python train.py --num_hidden_layers=8 --hidden_size=192 --intermediate_size=768 --hidden_act="gelu" --rope_fraction=0.25 --parallel_block=true --init_std_down=0.00374 --warmup_steps=469 --final_lr_fraction=0.0 --batch_tokens=32768 --max_seq_len=1024 --max_steps=3431 --dataset="wikipedia_en"
MLP neurons of a small language model. Each row is named by its layer, matrix (up: input weights; down: output weights) and neuron, and shows model dimensions 48-143. Each number is 500 + 40 x the weight over its row's rms, rounded and kept within 0 to 999. Numbers have three digits each.
Before each neuron's rows, "fires on" lists the tokens most often at its 100 highest values on Wikipedia text that the model never trained on. A number after a token or word is its count.

fires on: " I" 31, " claim" 16, "areer" 13, "ike" 7, " \"I" 6, " (n" 5
L3.up400:575477455489509528461531529563514501454500523473482446499561504466554512496484538471513580551581474412476498472455478569449446406546473487469479504567581514467483527546520480537465530519535526432531541502506470509512509516514453499477489507497427479547498483452490507473534501526513471496
L3.down400:502517517500460417546470508540495498493555529506494560518469432526490457482445506515544516490471478563551478523496475523532537511481550490562539435488489380552570462458493491497507529516453451491446485473465528487483553479529569514534570557482589506563557478535503496523502533532488518462

fires on: "s==" 18, " Comm" 12, " follow" 8, " Ar" 8, " becoming" 7
L3.up270:501509549430515490506404602493444482522517467512551418484456456422463441499517439570486463488447478534495543530475455503497491551486474539485548458502394491531460525503574513418503510469472460563515530461459491520445522564471532465517497460562530462499459524516478484477489489512441502456
L3.down270:477451511510498551471573445503539522473487524502494532561491585544547521528427546357463494513529572480469501522542491540541474462520519528493437569463563523487519474481402543547438468516567479456517444512537524504528474494550483543476536533413466512508504517426537492547536475481582455539

fires on: "ens" 20, "ted" 11, "leg" 6, "ource" 6, " Nether" 6, " Ital" 5
L3.up616:411479484554491524525513474596505530480537530568515560528505489513545537476477599442448480517527538423471507512489562400493476532490513452489504533439546495453533554448450489582523452566481511435454454556515504413622503468517472452521484503442470537499472486517489552479492525495498493523
L3.down616:445521513505519495502470534419522429528458443485466489512469510475442470481521416541514513485450439489546536523504494499472467507520520483440550451565481527523490498537503476492525519476537487599591488445505537543477362520470466488492554515519554543509507515521523476599488505509528533498

fires on: "per" 11, "39" 11, " comb" 10, "ur" 9, "31" 8, " ent" 7
L3.up180:583492573519503486451514423502479509460447458492494545500482512529551476502480485577456448491512545547550447535612527559549559590517427533493552499468456467488521518485376549507481489473534472438512447458502484440512496508424522562520527582536404575545467518467458485554475465530459478504
L3.down180:496477473434498490536492505473466521519495545523460475451469463522427553508496560411546526490521523437478549514419469505472430456536537467468499538544538537547459547454537486478503476486495533494507562531506542573502446531611518501468502459474543453492478489469506588454544515503526487528

fires on: " such" 23, " known" 15, " appear" 15, "|---|---|---|" 13, " regular" 5, " additional" 5
L3.up390:436410468609504533494460500548505521461523556572503525515482480464527560518486617434450491542483550466512462475527566416460461512494478438470483515488534497511509532468460506490468529517469504424493537581516484482526560432442494433510518497481489500525482525496480511513501539506437500519
L3.down390:534529532438492429489497513462504468536464457453483493509530489533505465540542436574529430498515434530465541586520483588553459506514491544493498444535475502545460475522572510493553503530529473501489469427524595556500418575601522519478551540495523505487482543483491469547482531512580506472

fires on: " 24," 10, "acher" 10, " \"A" 9, " Europe" 7, " Arch" 7, " −" 7
L3.up516:512532479436494482488465491495465529547485506496429530510567503510509499504540513474599470500564511483432521488478493462521513500459478524528511497437461528470479532535528433511581485467529491490501443415520504491495469593497495539439440463461495500465472486428576502515484434467535487525
L3.down516:483473520525477524511496546496529423435494538466522502490469467466495467495451475495482554491447488515582481491437548427510503589523539515495481514505512498478547517426491518522385516489464537510463525475491441494488567403467491505528520550568505495573501572512484502466491472518464471459

fires on: "od" 51, " pre" 12, " party" 10, " next" 8, " ens" 4
L3.up454:466521502437471517472496577496547485451521526503496440475541504528487522501495502485459582528470475433461425487444419540458412549510439548527554457540518521522545533511569532490445514479500503498514511579526479505487480521526466468494501452529504458465490450552452515421516513506525480495
L3.down454:494524488465499444521483467556488479482563459563508594545453498499554487498479516504490472485526530525542511539546529513537546477460527467503483500412497412511465459502488551513508516544470438509480565457480464486551526447454528470504579500427604559531529553493560478572460530491512472461

fires on: " all" 37, "ific" 12, "ography" 9, "ix" 7, " Turnout" 7
L3.up60:486508543473520489452483516467562483506500533537499594521501554550581437545466559521466461510512496489509414532491506479485509564494453503597533493453555502464540544477449541490543458473533496427482405609468489408494494528463474512525471479481468495535411489510441489487530541477498504509
L3.down60:486501495493540507562505480529392479517487474512486421423453434456470572517514451451546484457487541440523567504523540550513478531494488464468517551512495525511458482468502526506495519513432496514544594457550488636536491458523505462510581512492560544470540505541547531494450482576510528460

fires on: " 100" 29, "ath" 14, " States" 8, "ir" 8, " Is" 6
L3.up539:525533501532541472510542458456492491561538447471538516493484498462467418507524531588542437480513427495538511467594512541508536497480502453528479527496535485540448446566574501452485495458505486500563524413401499443435527559502534543494511463509486474545481535597543482536498528521477521480
L3.down539:535467485476507504523484476509495495501460572504498462439528483550509593486470526441476510470509591518481459470480564506464475498507512523504531564497505521491525537485476505505492451513492499514530515552544446637560479459451495507487479486490494513458485457476435520477503502435528471589

fires on: " include" 17, " does" 12, " Eliz" 8, " home" 8, " open" 8
L3.up694:493531487491459532537488533476479569497465531507432371494576423457500587493497451468523502539564554509468497512477428423453487532490516531467514521485420501543451551495612464545491485480493500477493535408525464565550502517463505501480494475440504470468545520467516518494500479521496524540
L3.down694:468509538494536452484495478535594433424510521455507590597505568509562415477541525466576514493498439546552503534490534564570488479513485450537466431533555455468574471517413505477451499511525477514498439524492567452423504506555514468516525520515523505511478463528482468541525529533503523478

fires on: " became" 40, " stat" 11, "ental" 5, " become" 5
L3.up23:527505538497538402518482472489448460569419491468439473476443490525493444540514448566533485432491455573586454467525506492580498549525455494518528453495491510563487402491574481470501499420494457525518481509498521460442429555553508484520534546496557473472450462516487488507461501515524504542
L3.down23:505490483483477564501518494423525593450533533508582524505503531470434551472557551466465517571495580431409470532482550490446499485496551482517514564507497539498494580521482532530522423509511546461493597486490389558597536471441446582472477480495406502511486487444497538497498489436510514467

fires on: "les" 46, " prop" 10, "ish" 7, " 2000" 7, " 200" 7, "000" 6
L3.up168:469461497459463454491433523478475473502413528534436497495520480573485470495534517500539508529484515495464452484485510532507487444470494517466551457605418508545498538473452527481500519416512480582513543537569490475486458553513486480495500511511548496513423487511459448474470485482445500502
L3.down168:492427503439532466462557513512412468483564456449555536533473554546486527505450510524440483517466459465492524537487547481562419597451513492462475536382551485492461489511483514514457474526478483480524515519454463520595468467510545491494559533431480546462539604479566488489512521497561438477

fires on: "ish" 14, " II" 11, " Red" 9, " South" 7, " currently" 6, " Europe" 6
L3.up207:483543558468502539503529562432472523556466558528409403498607505506499534568491526514541531509541504519429455496446447423454490553470463572507526462473444513530477577485642507492572486458542480557502493486488484467501440578504464512499493436479513484492495484491516499445488488488513508492
L3.down207:486482515510505482501523510524510426447538509493577535499432528480514419486534450455475493499503502493531525555493563562547443508472519455467496505477555500480513459508371527566409490534471469506506528490532523515544494399501491434480575534509521500525531535470577494576498486549514521472

fires on: "ir" 37, "well" 12, "ify" 11, "ounter" 4, "==See" 4
L3.up527:519567516521515509512501617401515513541484514515476402478568484484494504534488486517519503514564425498559499545464435408467486596511530513574490496431522495526463513481634518484502466471487496499507516497456471488507518463543483524527515454469507455467512536561460509479531574466515531489
L3.down527:524505515524500487503482437564528439458498514504545546562424508491520458480532487471515516499511533521464498496486614592511487485494549461459473478516512547484558512542446527489539506528529523518497493488549494585511441483452510466455534535502530556528520516490504458641488487519552505485

fires on: " imp" 33, " repl" 10, " leading" 8, "self" 6, " dev" 5
L3.up366:492489466480458517469470476500547530459487547462488481504563482491465600485478530429495529576494554463438506445446506547470488376456489530447486500569496517427492545483400493481476564533474544486551557550595482534511501465493459491527473533518504474497592510443555496481512447495490480516
L3.down366:509515531514514453490533523514453517465519468480502527561493505533544425532497484525463498471507467567538497512527437504581536543530477480550445500417472385533482444486556483506474520506523403505422457442424501414485590542537574459501448490532516467486462558496476478486497574499486418492

fires on: "act" 15, " attack" 12, " use" 11, "St" 10, " inst" 9
L3.up135:591554455511491499509435508478508504444497554521517505485480441451477576480491407501502494517488496503573552554484480508531499515531529523481488529530562493463504512425451509485430500514395470462494508449555456537556529412481492446588467547479501531532488524476452512500526543547487513515
L3.down135:422478547527561536473500473500521480521465454460417542511489555541539383497466532483494489494540502544459504511505521546459461456512505465505447515489500531545546502551565467471583450506557454455483441471474561521403463568539490570451526530562565468496529471505466522563539436483527442489

fires on: "ific" 14, " position" 13, " mod" 12, " St." 8, " round" 8, " Develop" 7
L3.up753:528507550442514464441549476504487435489489457453562511498570510566534442521502468569472486464490466522500497470539511585569568580522486520509538444546496504493528451516416579447511520538522491470535478571487482472436450563518464537528560479548494513532487513600428475505505460498488488521
L3.down753:501552488479522534537499478479475545544482473490464494514458525453516572553580545409579519558513581469531472513499484516481449452479525473489430566415460511487467592479490445565512519527469524473505576491522494543537630425456537542517457501442497476489497485464526505470521538484521489491

fires on: " con" 21, " new" 14, " mi)" 11, " friend" 9
L3.up179:533439472556497503550451522568472565490527497497539457510476451414520572494538585424523489536540531464517519482479475466509482470498516446420494509509474497536484491480575470466514500521454498443511555444517495556570526476427539469507443486492494480489485500496547530479500513543475500542
L3.down179:445549550448484479462520468466513462453451504450449525559532537555480421499447492528488503524498448572480536507506457528501514507529474526569475496497505499515532514505467476477471498511530526505530425503469544443417435529571563553507564506532526477489517484481425442513524507466500446463

fires on: "ial" 22, "shire" 14, "ograph" 11, " circ" 7, " lif" 6, "ically" 6
L3.up607:403512526486522453569511522530524449578531509470488599486471491563445488504542509532501526493431471482465487499476476509521462542470508455534501473512545505530561496449571488540466471492496487626461491563475536464471485521585532489486485418544595467450461419528479545424503490485500491485
L3.down607:494484508505443600566509452466423582471500468507533439534528512424560526471491462491436498526474551487483495476500550488475586514518503528474542530399501564441423498463468520492533511519494537513594543492518396539579485442426418523501521480444398522571560520458525504516443549494487506497

fires on: "be" 29, "ause" 12, " often" 9, " recogn" 8, " study" 7, " profess" 5
L3.up247:495521471503496521462558495452558484461493567508477481503497506569480546541471480435504557494517449498465423453456502407458456543534455537542464508477610564474541526487487468531485532522538514478502435581529483493543471441553471491469526492418520483459540465474490520490526500452530459510
L3.down247:518565496492488491528443545488519488495543506547534512504491478412503423452584477522582421527531526491556457528486482550525495504463487486507514500466463431526438488535547514518582534461473480424392563439478550463494560487478472513497459522553501477557473491481479522520457487510486504453

fires on: " each" 15, " oper" 13, " air" 12, " placed" 12, "k" 12, "ors" 7
L3.up212:478507507438455483449533474500501487437494572510485571516505581581551428492475513531496475518510495493500431501512577542492527475504458549540517479543531508466527548445370594544521465469553490473506414536508500400496443524509455530527519543469483510536506517539419467510510488499471520483
L3.down212:504512474502569492493482511491472484548523443514463454445505443469476554521596512460603508438554532435545482514513470493479448500511522449525515545433459490571450442510552468532489480487499460485476603487489552586523584492560504493460471562461531522446520476510535493533457470483521566422

fires on: " 18" 18, "ough" 15, " •" 11, " elected" 8, " ask" 5
L3.up573:494466509522520513507426580461492513530460535532457338497525438432461582483508527436467503540514507492508543524469422432470472473488531480453472494498442507533481521502581442415461514532453503506495574498512498580536515481493506454498464472463543456499453518482531499460515514482491513496
L3.down573:451488597480477438492534446534494450472510510474555527535456565459519418516442532515416486487451464552467536496499548583607452543471440503445504546474577453448545456516419536493482461548521451529521451490474516465483446508552513535507616507489531508543479497513503511559487489517517479472

fires on: ",000" 17, " scored" 13, " centur" 11, " gold" 10, " least" 7, "<" 5
L3.up588:518502549404495530450438580410514474501483516524546427493526491504482403484500420555480516505494468551486538539445449499484498552495517567517537485529406467513513530502511516455521506493497452532511514537449477534447507531498509521531499418525539469480476508544420495469496483463468528466
L3.down588:550486501535530485516550427540435507521517515473477527532472560509601576570524520416499465487540549464462531490542512519554503452482492493455467528476552569473463463520453525521470498521533480501529493509495549479574517476530521461485544556435484511527511527460545456550506515504564485528

fires on: " (F" 17, " (2" 13, " (J" 10, " (s" 8, " (S" 6
L3.up730:539510495434509511472473533488526446496509639482511458501545493516528505510478522572550548526493511498534498517454491472529449512490553473475445480492572493579490544462479485457508456470453485445478533467525485570471506438493558563543425448602524533480458393526468467418566525508546513505
L3.down730:460508485544541493485532490487432545528534407535459525582521481476527457529507486497444463472491502533417529477566477523506538469483487527488543586466402566456461476517484545494443508522523513503528496519497479516551517517563431404488500544496497451482536573515517459489470460512393481479

fires on: "rat" 14, "-19" 10, " Loc" 9, "burgh" 8, " (19" 8, " (17" 7
L3.up759:507525446499491505499483514402498515561483493521439471467542450498406569526509514500545485537551483521441585444469472409498527486466537505504489523482514524478402526533588433444480490471510514540545526488499485567477488492524508511504496448429583468489495506514586492509498489459539536484
L3.down759:481502545522570489460517470594503432469522552468530469499435487492619432466506529479474509428476561479511480549482534514529497524470460531474528524490516465428550504502436538553503478547512504512414481477509486453526478466437505480490476550598410537519545476495425500474465460472507464527

fires on: "erman" 17, "и" 13, " indic" 8, "ight" 8, "leg" 7, "osed" 5
L3.up733:437457567559490541466426457512514490471508560524523509511455530537503518447512500484454470543442543465552461575497520460523430504479454477537503490467461419493579533425479526555536424493459473451447511510520514489534552450491514530514423474578457501442434431453437531455510523509517516509
L3.down733:514522461522492497505557486489481466525496432451474518508565539440496496548584444507493459477516467521487524539491485477512547509548500490468528429507537663508416486481492520469489511505563482535594497490461492511533392507492488425482588487429553510527488556480519496588474517489478544441

fires on: "ain" 46, "way" 10, " system" 7, " Assembly" 6
L3.up603:478533482542512484554555537488463503527495397532513452468450441450408492481528411520487460452473508553528602551513440487519498603499576463522490541440469489578509446567580481502419528559451480567473533466456502561473584443520556456477528503507560511493483535514479521526501541471473511497
L3.down603:561460529466524533481485508474549495488430556474475551568529553517568491497461533510461506495520515496439450484499563531484465399531474517457498477588533531426565530538478545454558461473554537462518447516558457510477397558472426557483483452435413480517519502462531453493519486492575520561

fires on: " small" 14, " appro" 11, " close" 10, " des" 8, " bl" 8, " strong" 7
L3.up323:503505433494488459492553451492533501519510470495504563476411539525459540570512518488534490474535447518454463413524522487546503513525483486534449512488584572524503446522457440470474528511532533463545465535521489530498480506509482508483502474426544470554517473529553483510541479493486476521
L3.down323:479566498487540494491463467506478463502533494487478437442505453496521492476499533525536496501531580468530444523488452531473512482436481480511514570469437392518471582491549542538546526504470522461412559506465509519510613499473467529498434492525447467460515454475390497441460496461481479493

fires on: "board" 19, "yl" 15, " Sm" 9, " (in" 7
L3.up0:578565487473498484505493433494526480457496520521574517485466463505508544507492441546521531489520491484626540555541465518549476487525513476569469539518570439499529465511501544561442477548473455456516506347563468540557549417511535519542521487540484537478462460457453503507506532565554511525
L3.down0:481534469514534511484462482516518461512483460497452474533521512537549524536459478457441466523531558517411495522486500440411547452508539514472478482535481565517503580544513518431610519490516508506506468548476405482440464542418476416486443467469529476480517572553478512521482496467521488510

fires on: " imp" 33, "ick" 26, "iam" 9, " described" 7, "′" 5
L3.up383:466455518515543534496493592540517481477528491401534547547479544515503485494521631479439522528474449444504494519466566514505521440511507452452414490532587493505495491497558485393519492560486521503496523487435513493509544466508546467482515449573539460553517497535532477493544536477467456484
L3.down383:537575514482505466508496410515458563526467484533521440542481467461518461557518464481528455507560545571516431525584382520543503521450415531539513544462481500486500515517497514551526574450451430490515453430540492496479523524519523520546455521464494483466483519473496463472449514503521520497

fires on: "ive" 30, "ric" 25, "ource" 6, "ential" 5, "ted" 5
L3.up572:448474501532513481470502457567496526431560481517593614496401517534508503487506525501443483467484488479487537543537572474586544564498523458489464537408504481547482450535408511442515482533487490464473469403488489477526585476482551475509503484503535511516470505554530547534507539529478440532
L3.down572:512602478477542526495446462433567479523460505508424446495523493488467541519513498442546499529567545493532467499535401514450473445476466569505478526551473552532518540498544508503464570476550523501570509478517491488444463578530481514427483472459446441487485545448430516479474445483566439498

fires on: "о" 16, "be" 8, " right" 7, "ason" 7, "ittle" 6, "ause" 6
L3.up313:600461481397494488473441522501529455426493563480553450503522518505522512483495474471515592483510503494567454477411464468519438496557513549476510503516456500491520495408389479542507507507493499411486517509523492573516472461543478513551492463481504472417523499476444495458500470488525452546
L3.down313:514588515532481491500518481460467494572509461534467507584498513511481502544592489576529459515522483513480498478555507512494557473528519492522471488503461512494490498536524484466501480484539519523447485476455515397474631499537539457499482553470493456571493503464485423570474542483451512482

fires on: "ird" 13, " follow" 8, " bar" 8, "—" 8, "is" 7, "ib" 7
L3.up68:480494450499496426515543493568450501551468467515485463485444489521436432499514478501537421428529447499450535450546579514520504505481531489474492504501489557550435439546490460486491512439489478551534497525493499394483490522559466477493534532432548463549479535593525533529489506523440493517
L3.down68:558478480440560554443496519423542439498501546507529508512464528503450489514408550488517579510527580509470440537494529513513462483493494535549539502529524437518545575546495514507500477482518492487472506496512467577504486543482515581434494499526489528489460545418504534559494429430553444510

fires on: "eg" 17, " few" 13, "r." 13, " centur" 8
L3.up583:503506519507529511504509531448463458507489514413474382482540485447440535540545545526546551533499486521535541485527437476518475534509472453473452474555494465585443469523698481441486484460519488508545525477440505581444531526503553512454512444573511502492498488531502495490488486488520487481
L3.down583:533515484451466415456504438539488534474519537497600542542475528550531508516495514441445450530565512502470487530473510471513531460416525548475508541455505558455502554531398544517459489515476495530480537512525453431604474502483485480545508455424474491506516519496543496506483554400489555528

fires on: "led" 25, " under" 17, "ount" 14, " Ass" 8, "uation" 6, "CA" 5
L3.up724:493507480453471525488433532513494497465467543534484462481517461507508531465460446456477541559516505514510505477508481432448445496500453574499541507544483508471518566442492549554450558482489472468542506517524483492520445476513429496531489546443461526441540485514461523460440459507457499518
L3.down724:549471479504508479491528502470544508488532500499507587544477535487469452451460510562554488519473475468491535544489582530500501466500566430504489418508572436583488480526545456526521462518559495481455452477472604503542498515480523472454550487504540517515470475507502563616566505463528507499

fires on: "all" 61, "rew" 10, ")," 10
L3.up727:513493479469496469496504494473499489569433476481430531499476536554520449562497488476578456471561517518565446541505478550535482572489498505581498451474549519509535541517443483554533470482523479481471420493520522494510450511494497495497498518498517515504454484444481481498532493479539513542
L3.down727:479488551534454507539521543495455502452490494470532490449540475554502581507488491598458529497486502436459528466464478429460499504511451466487509587538482499483482530457488568473483541468456523499433587493501423518562538502460425543537500519508481487491536533534562527458478507528442561441

fires on: " also" 55, " dire" 10, " name" 6, " ident" 5, "]" 4, " place" 4
L3.up447:498481415500434477520486409544524532503451458548475580506512471555472530454522482434555490529523626479440531474521487560545494491481514517499528509502451500461540495515380465610426502499479530500509511482620474573506488460506468488486515538504552555467519507407515495536508433532506497508
L3.down447:476431539498527520543508571523505492448493483379445502555516517551542513484463482561428523513403401582539556501445475413523513587596484513491494453471513429494524514472554502439499485509478541502524499562460538445514460475475533466467483511518458491555511458504508517359510536553528457493

fires on: " new" 16, " old" 13, " first" 9, " (w" 8, "ourn" 8, "hen" 7
L3.up752:570465435477507470541400522508467536526465530527511416479469483392498538545538527490585471478516523534560419456489446449532452459495472499498522475531472522533476504466523459469530502411470453477522542413529502578501491522414488462532461502456513474470425514491505478472505502539497535508
L3.down752:441498521519494469439577491510508484427487473465489448528522541604540525537446476506434505478517438499432569551476516495504431499526527548512439543512442478533505516536483519475451400546490484485460443557467472512503522517538551535513491491518502461479547463502479468561521494484514523465

fires on: "rat" 15, " Gard" 9, " states" 8, " Anth" 7, " Que" 6, "ence" 6
L3.up205:447477497517544483536444598445444499571494476485457439501541468453468536512539531519508468493500540556462539506493464463523496563449470532481544459467435483560469544542569460400535553455487494545503532470458500525425533525450535491494486415529551476488472510561527488510500492480461509531
L3.down205:501477541504448497502585524479484523440491524444580527512499543566531503512477451524414486490474432529443529532507562507572447517484474507433475552491529504446548524461440529534388506527491475517510491475542478490622492485568451499508532525473436436506509530467524469470515511547534451547

fires on: " just" 14, " Tr" 13, "ater" 11, "ern" 7, "ap" 6, " provide" 6
L3.up481:454480501508458496516478574501436473492474520467449510497585482485479555480516515493483504525505569575448574431521482446496528543462496552443486506537425472508492574457566536469497534466522477605483509549471520587426482498444553539477486422501568536460521502478508514488490429463525509487
L3.down481:505498479504560496453463540483546551503522539460513521549479517479557465489485489512544497507525448474477493577484484472577477495491493478481498516435552524494471468473442448526437461483490541491505473457556612359593517484616484463495507551487395442533518496526564464461537505538469564462

fires on: " second" 32, "mit" 15, " On" 11, "osing" 10, "ring" 5
L3.up764:569497498516484512502455527480519478462466597531520409474458482449519550528470441550493484521496462518597430503474470471491420470527478529483494507583554500521538562427471540524479497489444428538520543505518500557513477438468495527568473538454499458497419465482426498421518535564509542502
L3.down764:441493473538561476496486480515470498491554436514466520505537533534555496508499499550482449475550525462386538549541515528533527458503498488530502509454475512575442450522518511459539410518521498475474451464472532526527500542598504492465548537513555474507536483519529456636510473496444506456

fires on: " before" 15, " sign" 12, " also" 9, " sp" 9, " turn" 8, " who" 8
L3.up154:462484475491498467474488565493453477548490512450496530487526494534462515528509491537523498469505510616473476543528539509553518550480454511511502479465495523540515529551489518484511522526470447569519419578503516500459553451410553544481418479566537556556506504477418504480538384530499481503
L3.down154:479519469503508534503509518462551516528531432453563458566469522515506463497458473519506511468524485485498480484484477470444426468447515488481503515488505519484453543438466474520463536492514525428500492457529494556522563527594416548450528466537453445479509540502534545466522538475481461526

fires on: " •" 16, "–201" 11, " Education" 10, " system" 7, "en's" 6
L3.up278:403505486451514504456489499521559476452568467481600527498502532493424462484545557541494543520416527484446466468552500515511461516495470482554495492588528476553568504506552561466516522479529511592514520517448534505400561518490517500468522425571540519484496491495452496512527502496478492431
L3.down278:556533481533479474491462495496487516585526487512461444466502537524584550501477511398499435458574491494523489512461496420578514488496482518514478463451485538513425454468504483535518520499490493465481508551550570493520466489529508470537462490406433446518547470480575526431409503491507593477

fires on: "mit" 15, " directed" 11, "-s" 9, "ont" 7, " paint" 7, "tain" 7
L3.up155:552483508491471487474404575420501525508466521564464384479488497468514517539472456498493491505527473560579464538465445511469490484501480585521538494495431504522493553505483517433516554495466446511534521553539481540486481462413471500533450537448457471525467513469460483456512537492469522530
L3.down155:502492496487561445487561494535444475465521505490484577532505507543563476531495527546496493488527503417417557527534552544505479451508485457481491535492546463546514440507514557517494464533502484472449465486482491557559538532573539498463548461534579515460459523536537479596525459509583483454

fires on: "iss" 20, " in)" 11, "che" 10, "ellow" 9, " pass" 7
L3.up629:427483543545511452563491582503435520539454461522417475488411492494452546590509524484467432469484485538488516451464515414491534512475474481488479478431448540523474481480657480427532512487520498597496493499480514498534516511466540448476491484470535487533471479448535490476497535452485479507
L3.down629:520501502449515506458522453478518470463522540506586511489450527532470483493505490472489530535542523455498467544489450583535450501446470503455510570508557489507500482516449557584489454513474523490502462523542517512499414491517450616490526511501416499488484540469500488505492464517540504482

fires on: "ib" 50, "outh" 14, "vel" 9, "aching" 6, " former" 5, "ins" 4
L3.up723:485488443456513484452493444552499515476524520568582562517415506547470503492521476459495485471495508453475478506503558504545485488486517510534486507517607542487588486452343497555511519508464502460491462558580496473562495485526497483486517485465527514528415471476427498500519529520493470528
L3.down723:507520551507512553515515496488494435554492424476422493469486511468517500559467484493508474507484512477533511547531493523529439516503537441479507495408410477500427503555547489521517542489561482513499511518429517526457515569514541637516489488522486459483515591490499523500478454488528481432

fires on: " support" 24, " about" 15, " 24," 13, " death" 11, " born" 10
L3.up595:507477490526476498452511487390505486517444558526369485511594541570557525521469536507533476529589506555543506530528490489506559480458525511520487528451459453501442551485509468520560477461508492408505456452513477484486484515459503580527460478461451506544518533443541479523512510465521506563
L3.down595:540495463482540451507513539531470486497520490454561534485470440544530476537570476530489516475476500458480506515473550492517426532476480521445536508492543570457563489483541566481444559513478507589494543477469435559580574446553464418507497494567573544455469536569519465497513483565492443482

fires on: "ight" 23, "ending" 18, "unning" 10, "aking" 6, " grand" 6, " top" 6
L3.up275:505434495472502457539464519561529494490485460490582505516373529455473447531506507464487509481466455478465507467413552516504489381505524462413466495521481544460509461522440471476511555504466530545488531483479504504495476493520508455523511510448557432519514498484515498477504499513489475472
L3.down275:468544560518467505501524454485455535498530507558432442464540503551480546486502490546532503524501514515499498490568429508539515527533440530589565518466435446526490461518535497525482457482507527483468489481509559460475510513543515560505533555511414445531537455434462506476481517472489454475

fires on: " pre" 28, " ens" 8, " right" 7, " production" 6, "ment" 5
L3.up642:553491496463505540490452534510527506439480582505528384506572453447559562496476547448484550531530482471507438478443438386446431515533468510472562498505458510446499503438515485529507512488479476390516524504503468532560471497488424470537493496409489454430497506508489505446469481526513497531
L3.down642:478541515534492464496519461477532474513527474503464550582413552548514423504549488505545434499468474521508564503526537590524520499491537472524448427517519453518504524563490494518493455524512488561454464436503530462446566462501566433518552533493582500602488470476479489609500554481488520429

fires on: "ly" 34, "ave" 10, "ary" 9, "us" 5, "one" 4, "ore" 4
L3.up120:479446549471562463555424568525475497551474527491523503518424522483539445541547496483413533415468502545460413466455485489488507483530450521468515424498472534515560452461538452435484573442474481584471508530424508460484498527420528434492522463512557484528470487531500506427446533494410477506
L3.down120:532510474499452501440535467449532543484517500533480463443494459550452546498419522501550464531504474480488515523550518547507467498413499503568450583478521449527461516523483504559481464526500515483515503482542557495496477476585482622467520542483457456505518504455532505524498488536611517439